config = dict(
    d_model=256,
    warmup_steps=219,
    batch_tokens=262144,
)
MLP neurons of a small language model. Each row is named by its layer, matrix (gate and up: input weights) and neuron, and shows model dimensions 144-207. Each number is 50 + 10 x the weight over its row's rms, rounded and kept within 0 to 99. A neuron's up and down rows have the sign that makes its largest values positive.
A block is one neuron, or neurons of one layer that tend to fire together. After each block is what it responds to, as a language model described it from the Wikipedia text at the highest values.

L8.gate913:56 55 40 69 70 50 38 48 56 55 66 63 59 58 42 35 45 30 38 44 41 51 59 49 60 36 54 44 54 56 68 56 48 37 47 35 61 50 43 58 56 53 74 41 43 52 60 34 60 42 48 46 37 48 66 80 55 53 55 49 38 76 51 57
L8.up913:59 57 44 54 49 63 45 37 38 60 56 75 47 60 47 48 55 61 52 57 57 46 41 42 49 57 62 49 55 48 66 53 59 62 44 48 50 54 47 55 49 65 52 49 43 43 42 38 47 65 30 74 38 56 48 53 42 66 59 42 39 64 55 50
Description: Word-final completion pieces

L15.gate250:36 51 30 43 59 56 51 49 55 50 51 53 40 50 54 41 52 74 42 40 53 51 55 47 37 44 47 59 65 50 38 44 56 40 60 58 38 43 63 53 44 44 61 52 56 59 44 62 29 60 49 32 43 67 54 48 60 76 62 61 58 61 62 47
L15.up250:38 36 39 66 41 46 43 33 50 45 50 42 53 48 44 54 45 44 54 51 64 48 51 46 43 58 51 53 39 41 58 43 43 60 44 43 50 40 35 57 40 45 52 40 67 51 63 35 50 51 37 53 37 45 63 38 58 37 51 55 27 61 59 39
L15.gate326:67 52 49 57 48 59 55 41 48 37 37 50 52 42 61 49 50 56 54 52 38 45 57 46 58 45 47 45 37 46 73 40 35 47 55 71 28 47 47 46 47 61 67 55 33 44 42 43 48 32 44 57 61 55 42 46 55 39 43 39 52 45 60 59
L15.up326:62 56 42 52 30 49 49 44 63 50 55 45 47 47 46 51 50 57 49 50 63 58 40 50 42 58 55 62 43 58 61 40 63 51 32 53 43 64 30 47 46 38 59 47 32 35 71 48 33 43 48 51 50 50 69 58 50 42 45 59 56 48 42 48
L15.gate473:43 38 56 56 79 54 45 71 44 50 57 49 60 55 57 39 46 52 44 49 48 58 58 44 48 57 66 38 53 36 44 57 57 52 53 57 42 22 55 50 41 62 31 64 47 40 50 66 39 47 57 45 49 66 56 55 48 58 52 60 64 54 41 57
L15.up473:61 46 50 58 49 44 53 40 56 63 52 54 35 40 41 68 53 43 41 25 46 38 67 55 50 50 63 64 46 43 64 46 64 51 57 45 49 50 64 44 54 60 42 56 32 58 63 42 45 59 47 57 51 44 38 60 61 28 46 49 62 62 54 59
L15.gate784:49 42 19 47 58 53 52 34 34 60 32 63 47 45 50 49 50 35 56 54 31 50 40 42 36 45 45 41 34 46 53 50 45 63 45 67 45 42 47 54 50 47 50 41 51 36 54 41 37 41 45 55 50 61 49 35 46 40 44 62 40 51 60 55
L15.up784:48 42 45 47 41 44 38 54 67 48 58 47 47 49 61 44 41 43 55 66 47 31 48 41 41 68 49 52 47 47 45 50 58 48 39 56 36 35 48 49 50 49 64 60 33 69 41 57 55 57 44 55 61 41 61 42 51 60 54 60 39 42 54 51
Description: Abbreviation letters, word fragments

L6.gate43:45 39 42 65 60 40 34 42 21 57 47 49 51 66 44 50 41 49 41 47 49 58 60 59 39 44 40 34 48 48 62 49 31 54 34 47 46 52 52 48 54 57 67 67 73 49 54 56 62 35 47 40 53 43 55 55 55 65 54 69 37 45 49 70
L6.up43:51 62 31 63 52 56 49 40 65 55 44 49 49 59 55 41 69 77 61 24 43 62 37 59 71 26 48 40 50 67 60 45 40 56 46 74 51 52 30 45 56 47 61 45 52 48 45 41 44 51 54 41 39 45 56 71 54 42 49 49 47 49 52 41
L6.gate74:53 42 36 49 54 58 44 53 64 42 46 51 48 43 36 39 29 41 45 43 34 69 41 60 57 40 46 32 34 38 58 36 52 36 39 60 27 49 37 36 62 44 46 65 47 45 71 51 33 42 65 53 58 55 61 63 67 53 55 51 45 59 46 56
L6.up74:49 47 32 59 55 59 47 42 39 59 44 41 43 53 43 45 61 55 42 66 65 43 66 39 63 53 45 47 55 61 64 53 45 64 36 52 48 45 41 44 57 47 53 50 62 52 62 50 60 65 45 48 74 41 52 67 59 48 64 70 44 39 41 56
L6.gate97:38 41 54 61 68 52 33 28 66 55 60 50 41 50 22 31 44 50 34 44 52 52 61 45 48 60 50 39 45 55 44 49 55 54 40 66 47 45 49 51 65 50 66 41 41 32 62 59 45 39 48 59 38 28 53 61 60 64 56 58 34 55 50 48
L6.up97:57 46 43 44 43 48 75 47 66 45 55 41 45 60 45 68 44 52 51 58 53 62 36 56 69 47 33 41 42 55 62 58 61 64 51 67 61 70 51 37 57 64 44 53 42 26 52 38 25 51 56 42 40 56 38 49 50 50 59 54 48 43 52 52
L6.gate99:42 37 56 57 54 52 53 43 36 49 56 52 64 55 48 47 50 65 33 43 49 58 55 66 58 51 50 29 62 45 57 70 50 47 51 59 54 43 43 51 52 51 50 28 55 45 61 49 44 41 69 46 45 44 31 52 66 55 62 63 48 51 55 40
L6.up99:37 41 52 35 60 55 60 53 66 55 39 42 35 46 39 49 62 53 33 47 45 57 38 79 48 40 73 48 56 57 56 56 42 38 47 43 59 46 51 44 62 61 65 50 33 46 54 56 50 46 62 41 38 45 52 43 48 47 61 47 48 47 46 46
L6.gate123:46 52 61 67 56 51 57 40 57 69 57 57 48 72 30 54 46 44 50 38 39 60 65 40 57 41 51 48 44 20 47 36 35 26 34 71 40 44 59 56 49 58 63 31 35 58 56 50 48 36 48 50 57 33 36 68 68 48 64 56 53 46 45 52
L6.up123:45 63 46 54 65 46 46 57 50 64 50 56 71 63 41 49 56 52 58 40 32 64 54 33 38 47 48 52 40 50 49 54 34 32 51 61 41 38 61 48 65 58 61 40 30 59 57 49 43 31 36 79 52 51 41 56 53 52 71 56 75 37 60 48
L6.gate197:39 32 62 66 60 69 46 40 40 55 56 51 52 36 48 47 44 47 48 62 48 62 63 54 48 44 53 17 47 51 43 48 28 58 42 56 58 30 53 30 37 58 50 44 48 32 52 38 45 41 52 60 51 45 55 55 38 52 52 58 43 54 43 58
L6.up197:42 53 49 46 47 61 65 52 63 46 65 55 37 38 43 53 50 45 51 43 51 47 50 45 55 59 32 40 22 28 55 53 43 37 56 57 38 54 47 55 46 52 52 61 52 41 85 41 50 53 49 26 47 35 60 43 58 49 72 59 30 69 47 51
L6.gate244:42 46 49 50 44 53 66 51 42 48 50 52 46 57 42 49 30 58 58 48 29 61 60 66 61 45 36 36 43 59 46 66 57 43 46 45 38 55 62 49 52 45 58 58 62 49 73 32 43 72 50 48 37 35 43 44 38 58 70 57 42 49 46 59
L6.up244:45 63 58 41 44 59 41 56 58 53 43 46 55 60 47 41 42 41 51 38 58 46 69 69 55 68 41 36 38 33 48 64 47 39 64 32 57 19 36 47 63 39 53 55 56 57 45 41 41 42 64 35 74 64 33 47 47 51 41 48 36 57 42 46
L6.gate381:49 49 55 60 51 49 61 46 49 57 41 50 46 36 38 51 49 47 48 63 61 43 58 44 49 45 52 43 64 45 44 49 39 33 40 62 57 45 43 57 59 63 59 45 41 52 60 49 49 60 49 64 54 57 41 60 60 58 72 66 44 55 35 63
L6.up381:39 51 50 42 41 50 46 54 34 60 53 49 58 58 33 54 44 49 64 53 51 63 65 57 49 47 46 51 57 52 44 32 31 54 54 60 34 42 65 48 66 46 51 45 48 42 58 44 56 52 47 41 56 43 38 42 57 64 50 51 61 61 78 60
L6.gate518:52 51 46 64 63 53 53 66 39 28 42 50 53 58 46 55 42 42 48 67 44 45 55 53 46 64 64 57 65 63 53 44 59 47 41 55 55 58 44 49 48 56 60 58 55 47 67 53 49 48 58 39 44 48 70 56 48 56 56 39 45 48 38 55
L6.up518:46 43 66 49 63 75 57 51 48 46 58 75 41 62 52 26 49 50 48 20 54 58 63 43 52 63 57 54 49 31 47 51 52 57 41 62 48 47 57 67 41 43 56 58 59 45 48 49 54 51 54 44 46 52 50 61 41 58 47 53 51 44 49 68
L6.gate565:48 55 62 58 50 26 58 45 58 51 53 57 33 50 51 55 40 53 69 35 48 58 67 58 38 46 55 48 40 48 48 40 43 40 34 60 44 37 63 40 59 61 55 40 54 58 57 48 52 57 58 47 44 45 56 48 52 69 49 59 36 50 41 61
L6.up565:55 34 61 69 62 42 47 62 53 59 30 49 52 31 63 44 60 45 47 38 50 37 57 52 33 73 45 43 42 55 62 54 39 52 51 47 44 42 77 45 78 57 68 52 42 71 61 55 60 49 41 53 41 59 42 52 44 50 49 61 45 60 54 60
L6.gate607:45 38 47 57 71 51 54 40 59 47 42 60 28 47 49 58 32 36 56 62 33 57 64 59 68 54 60 46 47 38 52 52 42 53 55 60 56 40 53 39 46 63 46 49 62 43 58 45 49 44 47 27 30 52 52 60 39 48 64 56 45 57 51 47
L6.up607:46 57 62 41 59 63 75 36 61 38 51 51 45 36 32 50 70 40 55 50 47 36 49 54 61 47 62 60 60 46 55 50 52 55 48 37 41 41 45 49 45 34 43 43 42 43 53 37 33 54 53 45 52 58 56 37 40 48 54 59 39 58 56 52
L6.gate709:47 45 59 62 47 57 35 49 41 61 49 71 51 50 42 56 42 45 32 55 25 46 67 77 45 43 49 35 60 49 49 42 36 54 44 58 62 32 48 37 49 64 50 50 61 48 55 46 44 40 41 44 53 52 67 50 54 48 55 54 36 61 60 50
L6.up709:53 42 49 56 58 54 54 42 48 60 53 54 34 67 49 41 56 67 41 43 41 55 56 47 58 69 53 31 38 38 62 57 44 45 55 55 31 25 43 50 51 51 74 57 52 50 56 54 54 35 53 38 61 49 59 54 39 65 48 31 53 40 46 53
L6.gate726:48 46 39 58 50 59 57 54 54 63 53 65 47 53 39 40 47 51 54 43 47 41 73 44 60 43 49 35 51 55 48 53 39 39 39 31 54 42 39 40 52 55 49 53 45 58 45 56 58 43 39 45 33 47 52 56 46 47 53 53 47 48 37 49
L6.up726:58 42 60 49 50 59 65 47 59 46 58 50 41 41 33 51 55 42 38 38 44 64 51 64 65 51 54 62 47 59 52 55 70 62 51 40 55 55 61 45 53 53 30 42 40 28 55 51 32 38 45 51 48 46 34 57 37 43 57 53 62 18 50 66
L6.gate727:42 50 58 51 45 65 53 62 39 63 54 60 58 59 40 34 50 54 56 57 40 43 62 33 48 56 39 45 41 52 65 48 48 50 38 34 44 48 53 49 50 45 52 49 72 57 65 19 49 49 46 32 52 38 27 54 63 56 54 54 45 51 47 60
L6.up727:53 59 46 51 45 51 47 50 39 62 39 41 45 56 46 61 56 42 36 54 42 58 51 52 49 41 58 41 43 48 79 60 36 43 53 51 35 65 63 67 49 60 48 53 51 49 37 64 50 56 48 58 60 31 55 30 60 34 80 41 63 50 46 37
L6.gate756:39 57 64 61 64 65 55 50 44 44 64 46 67 45 44 57 47 50 50 53 57 57 59 68 48 58 58 52 66 50 36 49 35 57 41 50 60 59 50 49 47 43 49 42 50 32 62 40 42 52 45 48 46 58 60 59 52 45 56 61 38 41 38 44
L6.up756:25 39 33 65 50 54 54 51 67 55 49 58 37 51 49 51 70 65 47 38 46 38 31 57 40 43 50 44 30 47 49 52 33 67 61 54 62 60 37 45 60 31 49 66 38 59 40 57 68 46 55 69 57 55 50 53 44 51 46 63 39 44 52 59
L6.gate765:45 56 47 46 56 62 58 49 51 53 50 56 49 46 52 26 44 62 50 35 55 57 63 49 53 32 52 46 37 49 54 28 32 35 38 52 55 50 54 62 53 29 43 49 60 45 56 62 34 38 55 50 45 50 42 59 61 50 41 50 50 54 49 63
L6.up765:43 59 39 42 38 67 43 40 45 61 61 40 42 37 46 42 47 51 35 45 44 65 46 66 31 35 35 55 26 49 55 42 52 45 46 35 51 64 58 50 47 59 57 67 58 55 53 73 58 51 46 34 47 43 54 44 46 39 40 45 42 40 48 58
Description: Letters after initial periods

L6.gate126:33 48 51 63 54 41 53 36 58 48 55 51 44 58 63 43 57 44 59 42 53 59 42 37 41 44 50 39 29 35 56 36 64 48 47 73 58 43 40 35 40 55 60 64 60 56 52 48 53 51 41 49 46 16 41 59 57 59 48 49 51 40 52 46
L6.up126:36 59 63 39 43 43 71 23 51 45 58 42 49 49 40 56 49 51 42 49 52 53 48 48 76 42 50 49 54 46 45 47 70 34 55 45 50 54 47 50 61 35 36 51 55 40 58 54 45 43 43 44 66 63 41 51 48 46 52 53 43 47 32 55
L6.gate154:50 76 52 53 42 65 48 56 36 59 46 39 43 54 23 47 43 62 42 33 57 48 51 69 57 51 57 68 57 54 54 59 61 50 43 44 46 13 41 44 51 43 54 58 55 35 56 38 53 33 67 39 42 36 29 51 63 40 28 49 45 53 29 51
L6.up154:60 40 56 51 44 57 42 45 74 50 39 60 47 42 58 56 39 52 64 44 61 44 40 33 80 54 55 57 44 39 50 42 52 53 45 39 34 53 47 57 52 47 50 46 62 43 31 44 52 56 48 68 53 53 59 52 67 50 30 55 36 47 54 41
L6.gate203:58 46 73 43 55 54 45 58 64 54 67 58 38 46 32 55 53 47 32 37 65 51 63 50 66 40 47 53 43 50 35 44 48 44 38 45 46 32 55 24 36 49 52 41 48 37 38 60 52 33 77 49 31 66 49 56 60 42 44 54 45 48 31 70
L6.up203:63 50 58 43 34 65 49 62 40 50 50 44 38 56 39 35 60 49 65 45 60 59 46 62 57 43 36 56 52 48 36 49 42 38 27 55 39 56 61 49 51 62 41 52 51 29 55 38 42 55 49 44 56 39 59 68 43 51 52 36 43 55 61 51
L6.gate229:45 48 52 56 36 32 62 38 49 53 45 50 62 48 33 41 53 53 55 70 49 60 45 39 52 69 45 46 52 40 48 50 49 32 39 70 52 60 46 54 43 43 54 55 56 66 58 34 51 51 64 44 70 45 25 67 69 47 50 45 35 69 49 47
L6.up229:41 44 38 46 39 36 70 45 56 34 54 47 54 43 54 46 55 53 50 52 46 56 46 39 51 75 43 53 59 38 57 33 38 37 48 50 52 43 43 59 39 43 57 52 37 57 49 54 42 61 48 47 59 39 54 57 42 37 32 41 43 69 61 33
L6.gate338:29 51 45 65 68 52 43 46 48 38 50 57 63 58 50 45 42 59 56 41 35 63 58 48 65 62 57 50 51 46 51 34 56 48 39 70 61 36 43 52 64 55 35 43 47 44 56 24 39 52 74 47 48 60 45 54 51 50 43 52 62 64 40 60
L6.up338:60 54 28 48 50 42 36 38 56 50 41 43 65 58 42 47 47 49 57 42 30 57 33 46 58 43 44 68 62 49 66 59 54 58 46 51 42 42 40 43 36 61 56 56 49 38 58 55 29 40 46 46 59 45 32 42 40 25 46 46 41 45 33 50
L6.gate406:34 46 56 59 45 59 43 56 55 71 39 56 59 53 59 49 55 71 24 47 45 56 56 43 55 45 46 42 61 47 43 55 46 51 36 35 32 52 55 47 40 24 60 41 40 53 40 46 42 63 57 55 69 56 51 38 56 56 42 52 35 41 41 66
L6.up406:53 58 54 64 55 37 40 37 44 60 50 31 48 70 43 49 48 48 65 64 52 50 49 57 47 74 37 62 60 57 43 51 39 65 33 35 39 43 48 66 49 36 35 76 43 48 50 49 53 54 54 71 59 57 66 47 42 46 61 43 53 30 49 66
L6.gate421:54 39 43 79 62 54 55 55 51 62 38 52 49 36 57 30 38 53 45 57 42 48 45 56 62 67 40 25 67 51 58 49 47 37 46 60 43 44 49 49 52 47 53 50 65 56 38 40 38 28 46 42 44 48 34 48 49 55 58 49 58 58 43 61
L6.up421:54 49 36 43 56 52 47 33 36 65 51 49 56 53 56 61 52 55 52 74 66 44 61 55 58 56 48 50 53 48 55 65 47 65 52 49 55 39 52 50 48 48 54 46 44 68 51 39 62 67 58 50 48 81 41 40 56 58 49 60 56 60 52 40
L6.gate480:47 41 59 61 63 46 44 62 52 51 44 46 34 55 46 50 51 60 51 47 44 37 63 50 65 61 46 40 42 54 56 52 50 39 45 46 40 51 43 58 38 43 32 48 36 51 45 38 64 41 51 37 58 42 45 51 70 23 35 39 54 40 47 49
L6.up480:62 40 24 45 38 59 58 38 47 54 73 48 41 46 40 38 59 68 62 48 62 48 50 49 49 43 48 59 56 48 29 45 60 62 42 42 60 37 49 51 56 30 53 51 66 52 41 44 62 62 53 57 72 57 42 51 52 55 41 36 40 65 38 44
L6.gate521:46 63 42 40 40 50 45 59 64 58 63 55 54 39 48 55 39 75 77 60 79 54 74 30 51 35 56 52 61 50 34 44 64 34 39 41 51 41 33 39 57 45 40 51 45 50 38 31 43 46 53 63 53 51 47 58 56 35 45 59 66 52 48 64
L6.up521:39 52 50 52 64 60 61 64 54 39 40 45 58 49 49 31 41 44 29 22 47 54 46 55 50 55 44 62 42 46 59 45 70 50 53 53 47 70 40 58 42 57 49 60 45 32 59 59 40 49 46 35 51 54 62 47 47 46 56 48 40 41 36 54
L6.gate549:56 69 46 63 61 57 51 45 52 57 50 39 57 59 71 32 42 55 80 30 69 60 54 46 51 50 62 55 47 62 49 62 32 61 45 31 49 29 51 40 53 31 55 36 45 51 56 45 58 77 59 37 53 40 33 48 57 23 56 42 55 58 43 53
L6.up549:39 52 39 58 61 63 48 38 65 49 49 50 61 50 53 63 59 29 47 49 53 55 50 50 77 24 38 45 39 54 69 58 51 57 36 38 56 39 53 63 58 49 58 64 46 41 69 54 57 51 49 47 56 48 38 61 54 46 59 50 46 42 49 51
L6.gate574:42 43 52 44 41 25 51 35 39 53 43 37 55 48 31 26 50 59 48 49 64 63 50 59 57 51 48 58 47 46 43 37 63 40 28 57 48 46 36 52 47 44 43 41 64 60 52 42 37 45 60 61 38 25 54 43 65 51 52 31 44 39 34 53
L6.up574:41 26 57 40 33 57 42 48 50 53 57 68 67 46 57 44 48 42 35 49 45 49 52 33 69 78 38 52 63 47 55 60 22 67 50 34 45 38 35 55 56 54 46 53 54 36 67 41 51 68 58 34 53 49 47 52 63 61 35 35 57 47 54 43
L6.gate643:41 47 48 60 39 60 58 49 40 41 46 50 67 48 56 33 57 60 54 58 57 46 67 44 57 46 50 44 44 56 54 37 62 36 42 50 44 58 46 58 33 46 67 45 43 49 43 35 41 35 56 49 61 23 42 63 47 65 37 36 63 50 50 65
L6.up643:46 58 41 52 63 56 51 57 44 49 50 41 71 40 55 36 42 57 67 61 32 50 59 34 37 54 64 51 25 41 52 56 58 44 59 41 33 66 62 57 71 56 63 43 52 43 47 43 63 66 62 32 62 47 59 45 41 33 40 37 58 40 39 53
L6.gate650:32 52 47 67 48 63 15 37 56 48 46 53 36 52 37 43 51 37 43 54 41 65 52 57 53 48 54 46 55 51 72 35 54 17 59 52 37 54 38 47 53 52 49 65 52 45 52 53 49 33 69 52 58 51 63 48 43 47 50 49 29 42 56 54
L6.up650:56 53 49 35 58 61 39 60 37 54 44 33 54 63 52 52 46 55 49 60 46 50 56 36 49 38 49 34 54 54 41 39 66 45 43 51 58 31 55 53 73 51 65 38 54 59 57 54 54 68 58 54 54 36 63 46 61 65 64 53 39 71 32 52
L6.gate752:39 55 37 55 41 54 44 38 47 54 54 45 67 55 41 53 36 41 49 61 66 47 53 26 54 40 40 57 46 40 56 48 55 46 48 44 36 35 60 52 24 40 55 31 57 36 24 37 45 41 52 65 66 66 39 49 63 36 42 53 30 48 40 42
L6.up752:46 62 51 57 39 50 61 35 36 44 79 51 44 55 43 63 59 58 39 47 50 45 58 57 55 37 53 68 54 46 57 51 59 44 40 44 43 42 44 42 49 41 56 36 51 61 53 66 59 52 48 65 55 56 52 42 38 49 55 19 58 59 63 56
L6.gate772:49 41 51 60 35 47 66 32 38 45 57 42 46 49 58 46 45 53 53 41 50 61 63 40 41 64 47 30 59 29 44 43 43 52 56 36 48 40 61 51 64 44 56 63 70 57 47 37 57 54 56 43 62 53 39 37 72 34 41 44 36 54 32 49
L6.up772:46 46 51 41 56 56 62 56 50 42 60 56 37 57 48 41 38 64 28 44 60 77 63 50 60 61 33 40 60 46 59 66 72 35 44 48 54 28 52 31 41 48 46 49 52 36 57 33 48 70 61 55 45 53 56 47 57 49 53 57 47 47 48 54
L6.gate807:42 60 55 45 57 61 40 38 40 48 59 74 52 45 43 49 45 53 60 47 57 52 45 58 45 48 62 43 45 55 41 54 49 45 51 55 60 32 52 44 42 45 59 28 37 48 45 34 33 58 55 45 54 52 51 54 63 42 42 46 53 63 34 57
L6.up807:56 27 44 52 37 44 38 54 50 43 45 57 48 34 30 33 55 51 39 50 49 39 43 43 40 66 41 42 74 51 53 52 54 40 48 61 50 57 53 48 61 54 38 47 37 32 72 54 61 51 46 31 55 44 43 39 40 44 33 57 38 64 58 48
Description: Continuation after initial L